From a checkpoint of a small transformer trained on Wikipedia: no biases in attention or MLP.
MLP neurons of a small language model. Each row is named by its layer, matrix (gate and up: input weights; down: output weights) and neuron, and shows model dimensions 80-175. Each number is 128 + 24 x the weight over its row's rms, rounded and kept within 0 to 255. A neuron's up and down rows have the sign that makes its largest values positive.
Before each neuron's rows, "fires in" lists the words (lower case) most often at its 100 highest values on Wikipedia text that the model never trained on. A number after a token or word is its count.

fires in: "born" 33, "or" 12, "early" 5, "late" 5
L7.gate455 [128 103 119 119 109 149 109 143 138 138 128 145 128 114 128 101 134 128 154 115 130 155 128 125 104  78 134 113 133 122 151 129 134 153 138 150 134 115 123 140 144 117 131 120 123 149 135 134 124 173 133 110  76 135 136 113  95 116 147  91 113 155 176 127 111 148 103 134 100 120 108  91 107 131 120  85 122 139 142 117 109 154 176 138 126 145 144 180 130 102 192  97 156 137 185  98]
L7.up455 [155 105 121 120 156  72  97 120 128 101 125 129 132  76 139 125 137 135 142 132  98 144 137 128 121 113 119  69 103 162  61 147 120 174 115 128 119 125  93 132 111  95 149  68  99 104 165  99 135 127 142 147 121 113  88  98 151 101  70 125 161  87 147 113  98 123 133 142 160 123 137 160 118 146 131 139 129 146 150 108 103 139 132 148 183  85 126 141 143 171 154 165 145 115 137 118]
L7.down455 [ 93 111 161 142 128 156  98  98 163 128 174 117 126 100 145 129 170 116 127 128 122 117 118  83 108 130 142 138 115 130  93 133 101 108 102 114 149 125  93 128 164 141 109 131 150 136 142  89 150 129  87 178 158 122 104 121 112 155 123 153  85 141 148 123 136 128 135 132 125 121 112 139 111 108 151 173 138 119 141  77  58 135 115 111  95  92 135 157 132 168 111 135  75 141 126  68]

fires in: "for" 56, "of" 26, "on" 7, "in" 6
L5.gate76 [113 153 108 138 111 164 128  64 108 100 136 153  61 167 112 128 115 123 101 149 139 103 105  64 107 137 111 180 140 138 148 104 129 143 169 119 137 166 163 132 124 129 129  92 143 128 127 132 163  89 117  76 164 169 142  82 117 135  95 121 102 167 154 139 131 134 153 131 134  99 163 113 135 110  97 129 118 115 107 160 139 152 129 145 122 156 145 135  70 124  76 108 149 119 168 100]
L5.up76 [174 145 115 115 155 109 152 103  96 114 155 174 116 123  91 142 114 128 108 151 110 118 121 101 117 141 120 126  92  89 136  79 151 165 119 125  81 176 153 107  96 117 120 137 116  68 174  98 168  93 131  95 141 120 162 146  87 158  91 130 166 131 111 111  82 121 172 147 165 158 145 111 173 118 130 116 107 142 102 108 131 132 138 156  96 128 128 125  83 149  83 111 130 126 103 149]
L5.down76 [110 145 141 121 149 156 124 142 137  83  69  97 146 135 159 134  76 142 108 144 104 151 111 120 107 123 149 118 123 133 147 181 116 179 125 123 147 166 114 106 100 122 135 129 130 154 104  98 166 117 139  81 141  99 113 146  92 122  99  83 112 146 134 121  89 115 145 103 127 130 137 132 150 148 107  83 143 124 106 150 119 164 129  95 113 170 136 139 103 137 100 136 140 116 121 127]

fires in: "where" 25, "for" 21, "in" 13, "as" 9, "when" 8, "until" 8
L7.gate442 [152 143 175  84 111 199 165  97 116  93 156 142 123 156 130 149 103 150 143 101 103 173  94 135 140 122 152 171 150 110 126 148 141 117 152 115 125 126  85 130 119 132 119 118 130 145 154  83 117 168  97 134 149 131 162 114 118 137  98 118 116 167 173 149 128 149 154 135 113 143  92 124 109 151  92 120 134 134 176 108 144 129 126 160 155 133 103 105 159 170 155 139 153 163  97 143]
L7.up442 [154 117 133 149 143 139 106 113 187 105 126  84 155 136 156 103 134 113 100 110 101 137 141  91 138 167 122 176 140 119  96 108 154  86 140 126 103 164 140 141 126 116 140  84 113 139 153 131  96  96 173 136 115 128 204 100  77 143 121 153 117 127 107 108  91 153 162 139 154 145 127 150 172 136 118 155 102 103 113 110 158 157 130 160 146 122 137 126 130 112 127 136 124 169 156 122]
L7.down442 [128 168 123  89 127 142 170 145 132  99 138 152 187 140 148  85 114 111 132 131 176 102 133 157 146 134 134 210 102 161 198 148 125 115 106 140 158 118 176  98 138 137 145 123 112 165 139 145 123 148 174 115 122 165 120 144 125 113 134 103 103  86 148 124 101  96 123 101 140 155  70 170 132 114 156 127 132 136 146  98 127  96 139 114 122 183 106 123  93  81 173 102 119 145  98 119]

fires in: "as" 48, "to" 14, "with" 11
L8.gate226 [143 157 124 127 127 119 134 103  92 174 150 130 111 127 106 132 136 135 146 133 112 155 147  90 159  59 180 148 137 130 146 102 119 151 118 117 159 114 119 130 113 101 129 110 144 169 139 155 156 163 125 122 148 138 123 131 140 121 137 173 163  99 122 162 137 140 108 158 131  71 110 119  83 132  86 144 134 116 116 118 133 125 111  98 159  94  98 121 112 120 146 142 164  88 167 149]
L8.up226 [184 105 146 154 105 109 129 122 122 125  89 105 125 163 130 117 136 157 116 153 109 139 135 147 129 139 111 128 104 119 129 120 160 122 118 118  73 150 136 104 134 124 101  81 148 125 120 147 137 155  61 132 126  80 114 126  92 155 147 112 126 165 181 103 169 153 106 116 115 165 137 152 146 142 104  85 131 109 126 133 158 123 115 122 123 110 107 128 120 179 143 126  89 157 135 121]
L8.down226 [156 127 133 135  86 163 108 161 126 100 131 143 125 145 144 121 131 121 138 138  87 121 126 104 126 172  88 131  90 123 132 104 159 136 123 120 125 142  99 111 127 137  94 163 164  69 127 139 129 106 164  89 145 136 103 110 127 126 132 104 144 144 102 135 112 115 133 145 137 135 171 113 128 125  87 141 101 105 150 147 162 100 124 131 140 128 117 132 133 132 134 141  92 129 151 118]

fires in: "by" 56, "with" 5
L7.gate274 [138 151 147 133 101 156 103 108 137 142 133  99 126 110 118 130 119 136 138 106 150 131 118 128 107 144 132 135 110 100 116 128 114  95 105 118 140 107 118  96 164  91  94  81  57 146 139 122 114 123 119 123 148 102 110 135 142 164 149  95 135  69 125 160 133 130 146 171 119 101  98 156 106 147 105 108 144 178 138 133 117 128 139 162 131 173 140 109 166 127 138 149 118 137 162 109]
L7.up274 [ 94 105  93 122 168 155 122  99 128 140 113  94 131 141 157 142 131 161 127 132 161  97 139  86 133 117  77 127  85  96 121 106 138 153 130 147 100 105 135  87 144 129  87 111  99 144 133 128 123 168  55 116 117 168 138 115 142  82 144 127 138 137 159 119 156 111 127 186 110 128 152 170 136 109 152 124 154 170 121 110  88 112 145 143 141 144 142  93 166 117 180 159 131 103 116  96]
L7.down274 [142 112 156 145 106 165 133 114 129 137 154 126 110 137 112  97  91 133  86 117 187 130 140 113 141 120 137 145  79 102 115 129 122  97 114 140 137 118 123 127 171 133 137 165 135 118 123 150 136 117 127 109 139  83 186 115 140 142 131 123 113  92 150 108 177 116 131 152 140 111 101 109 172 103 110 121 143 131 143 119 150 108 109 120 104 143 168 137 142  91 131 130  99 146 110 128]

fires in: "with" 35, "had" 23, "has" 11, "having" 10, "for" 7, "in" 4
L7.gate425 [127 150 144 154 137 132 163  98 104 118 178 119 128 152 108 133 152 172 124 158 127 130 131 127 107 110  95 199 155 138 179 115  98 148  85 146 116 141 123 150 142 125 128 118 133  92 153 145 162 129 121 113 115 124 117 106 123 115 112 149 113 119 163 141 141 154 157 123 163 123 128 139 150 158 127 134 156 115 134 162 130 156  89  93 109 125 169 154 128  94 156  68 180 127 107 145]
L7.up425 [155 119 162 140 110 159 106  86 125 151 177 131 173 116  93 121  97 137 121 114 119 128 120  93 103 157 112 148 143 143 130 116 150 112 168 169  97 100 120 155 142 116 104  89 124 130  92 114 103 153  86 114 128 111 125 154  89 115 112 142 155 145 114 129 152 108 164 116 142 143 135 150 166 141 128 128 141 119 109 136 167  99 106 110 130 102 126 111 146 105 101 116 116 209  89 113]
L7.down425 [137 158 108  94 129  99 165 105 128 106 127 173 168 160  97 164 121 141 140 165 122 141 117 155 140 122 177 156 175 153 145 148 152 128 153 116  99 112 152 115  79 131 123 105 131 123 151 124 130 154 142  44 115 110 105 146 163 119 110 124 111 144 139  51 146 126 146 154 150 155 142 120 135 140 140  93 134 108 134 131 130 144 105 139 118 154 143 123 121 116 137  98 101 152 120 110]

fires in: "the" 65, "early" 6, "late" 5
L9.gate426 [131 155 142 129 158 150 145  83 107 141 135 164  97 143 130 130 142 150 142  59 173 131 114 148 119 137 153 145 123 113 166 109 123 115 114 114 141 157 168 146 107 111 112 145 132 138  94 134 128  80 151 117  86 142 115  95 104  96 174  82 134 108 151 152 125 182 138 173 132 103 126 129  97 160 142 113 112 105 104 119 165 145 108 157 151  96 144 116  84 132 117 103 120 106 155 122]
L9.up426 [125  99 121 175  98 120  62 151  96 166  88 115 145 126 137 114 176 124 127 112 105 148 125 161 135 132 103 121  71 175 129 125 114 124 143 124 128  95 139 162 126 101 172  77  71 124 150 126 106 127 135 152 134 121  71 139 142 152 128 130 166 158 136 121 142 144 109 179 118 122  95 139  80 143 168 122 157 129 134 142 106 148  63 157 144 122 143 117 145 123  98 134 171 131 142 115]
L9.down426 [108 145 120 147 139 138 118 154 132 119 111 175 111 113 162 129 178 148 138  91 149 105 119  93 130 104 126 142 118 120 143 118 143 122 121 121 156 130 144 107 127 135 126 110 101 152 142 117 117 101 141 167 136 138  99  83 114 122  85  77 106 143 157 137 122 158  91 157 110 123 117 125 139 112 115 151  87 118 116 125  66  76 141 187 187 122 105 119 115 117 116  97 154 125 110 113]

fires in: "the" 30, "his" 23, "s" 10, "her" 6, "an" 5
L8.gate19 [116 123 121 120 137 147 168 143 132  89 170 120 147 119 116 145 123 130 163 136 124 168 144 154  94 130 119 142 123 140  99 137 142  94 154  63 136 145 108 141 151 127  98 152 152 129 152 153 150 157 150 113 100 100 121  65 163 165  87  99 125 177 161 104 144 115 125 151 139 118  99 130  94 136 150 114 139 173 127 139 145 121  62 134 108 138 138 135 151 114 173 135 110 121 148 168]
L8.up19 [145 130 109 132 127 138 117 146 120 146 114 135 127 117 133 123 149 160 163 145  85 141 170 118 111 113 166 106 137 145 148 154 137  63 107 145 130 150 113 120 106 151 138 108 143  97 130 133 136 120 125 134  98 145  94 134 141 146 100 128 124 153 131 102  90 146 165 174 175 195 172 136 145 138 135 137 142 150 127  98 104  88 150 164 146 115 154 124 153 105 147 158 112  58 137 137]
L8.down19 [118 148 145 155 147 164 162 146  97 135 163 151 125 146 167 140  95 142 126 117 163 134 153 110 148  89 136 136 129 117  87 139 127  92 162 110 139 106  84 124 108 133 142 123 143 130 132 108 111 133 137 212 103 178 128 136 115 104 105 174 107 138  92 148 119  76 154 134  81 129 139 113 106 141 181  88 148  83 121 144 134 123 123 119 137 158 137 120 133 114 141 114 113 143 101 134]

fires in: "the" 58, "his" 20, "is" 4, "it" 4
L8.gate184 [112 115 127 125 142 123 134 164 142 141 132 125  72 165 146 111 101  84 134 143 117 167 141 129 116 108 164 146  99 121 138 155 127  98  90 120 119 112 107 161 155 138 129 122 142 106 106 131 166 120 137 109 121 106 111  86 158 151 171 159 142 135 105  81 173 141 155 117 156 145 121 137 152 158 136 143  99 148 131 118 101 175 143 135 129  81 166 127 126  98 138  99 102 141 125 113]
L8.up184 [113 137  85 164 138 117  90 174 115 184 128 119  94 142 134 146 112 101 149 135  98 174 177 115 141 140 140 138 131 163 119 134 144 107 128 144 161 141 154 133 116 124  93 130 113 104 102 105 117 109 119 101 120 114  89 101 167 125 178 104 146 119 116  43 154 163 122 127 164 156 134 124 125 169 122 105 115 164 125 160 158 136 122 130 147 122 144 156 133  92 170 137 167  94 129 122]
L8.down184 [111 182  92 175 111  90 155 143  95 171 157 131 146 128 137 122 118 147 114 114 131 129 148  97 178 126 110  74 102 133 133 108 163 132 109 173 150 111 123 124 118 140  86 137  92 114 110 155 149 157 143 146 105 100 136 123 148  89 126 157 146 137 124 149  89 141 134 140 134 176 129 119 134 160 123 170 112 160 139  93 133 129 136 122 137 130 144 134 131 114 149 104 136 122 105  99]

fires in: "all" 39, "out" 9, "over" 6, "as" 6, "other" 6, "some" 5
L9.gate149 [132 118 107 141 120 146 137 152 113 109  98 134 136 139 111 174  99 109 128 138 105 141 148 122  96 121 117 136 131  76 127 108 141 137 144 159 133 146  91 133 133 136  99 123 206 159 148 126 168 157 140  90  84 148 125 121 143  86 139 108 154 139 157 144 116 141 118 168 100 124 122 140 123 106  73 164 136 116 118 162 128 109 132  84 144 141 121 119 123 141 135 111 101 106 155 147]
L9.up149 [148 112 103  93  94 109 140 131  93  99 107  92 132 152 116 149 108 131 138 154 117 103 136  96 122 142  89 146 149 114  97 137 178 126 133 134 113 132 130 156  87 159 142 175 157 118  97  90 146 134 147 175 147  97 104 149  98 160 134 126 130 136 186 126 108 125 137 107  81  94 155 144 129 103  92 125 168 177 121 146 125 121 136 107 121 153 141 122 112 117 136 105  98 125 137 145]
L9.down149 [115 138 124 146 153 112 170 138 113 140 157 138 110 105 132 148 123 128 125 137 182 144 136 175 110 139 120 125 156 109 125 151 108 148 100 117 175 117 113 143 115 119  92 150 111 125 155 128 183 136 129 123 125  90 137  96 114 162  76 138 168 166 105 191 156 123  81 159 109  87 146  98 118 100  91 102 118 121  79 143 177 118 156 127 154 153 107 115  98 137 151 114 142 107 155 141]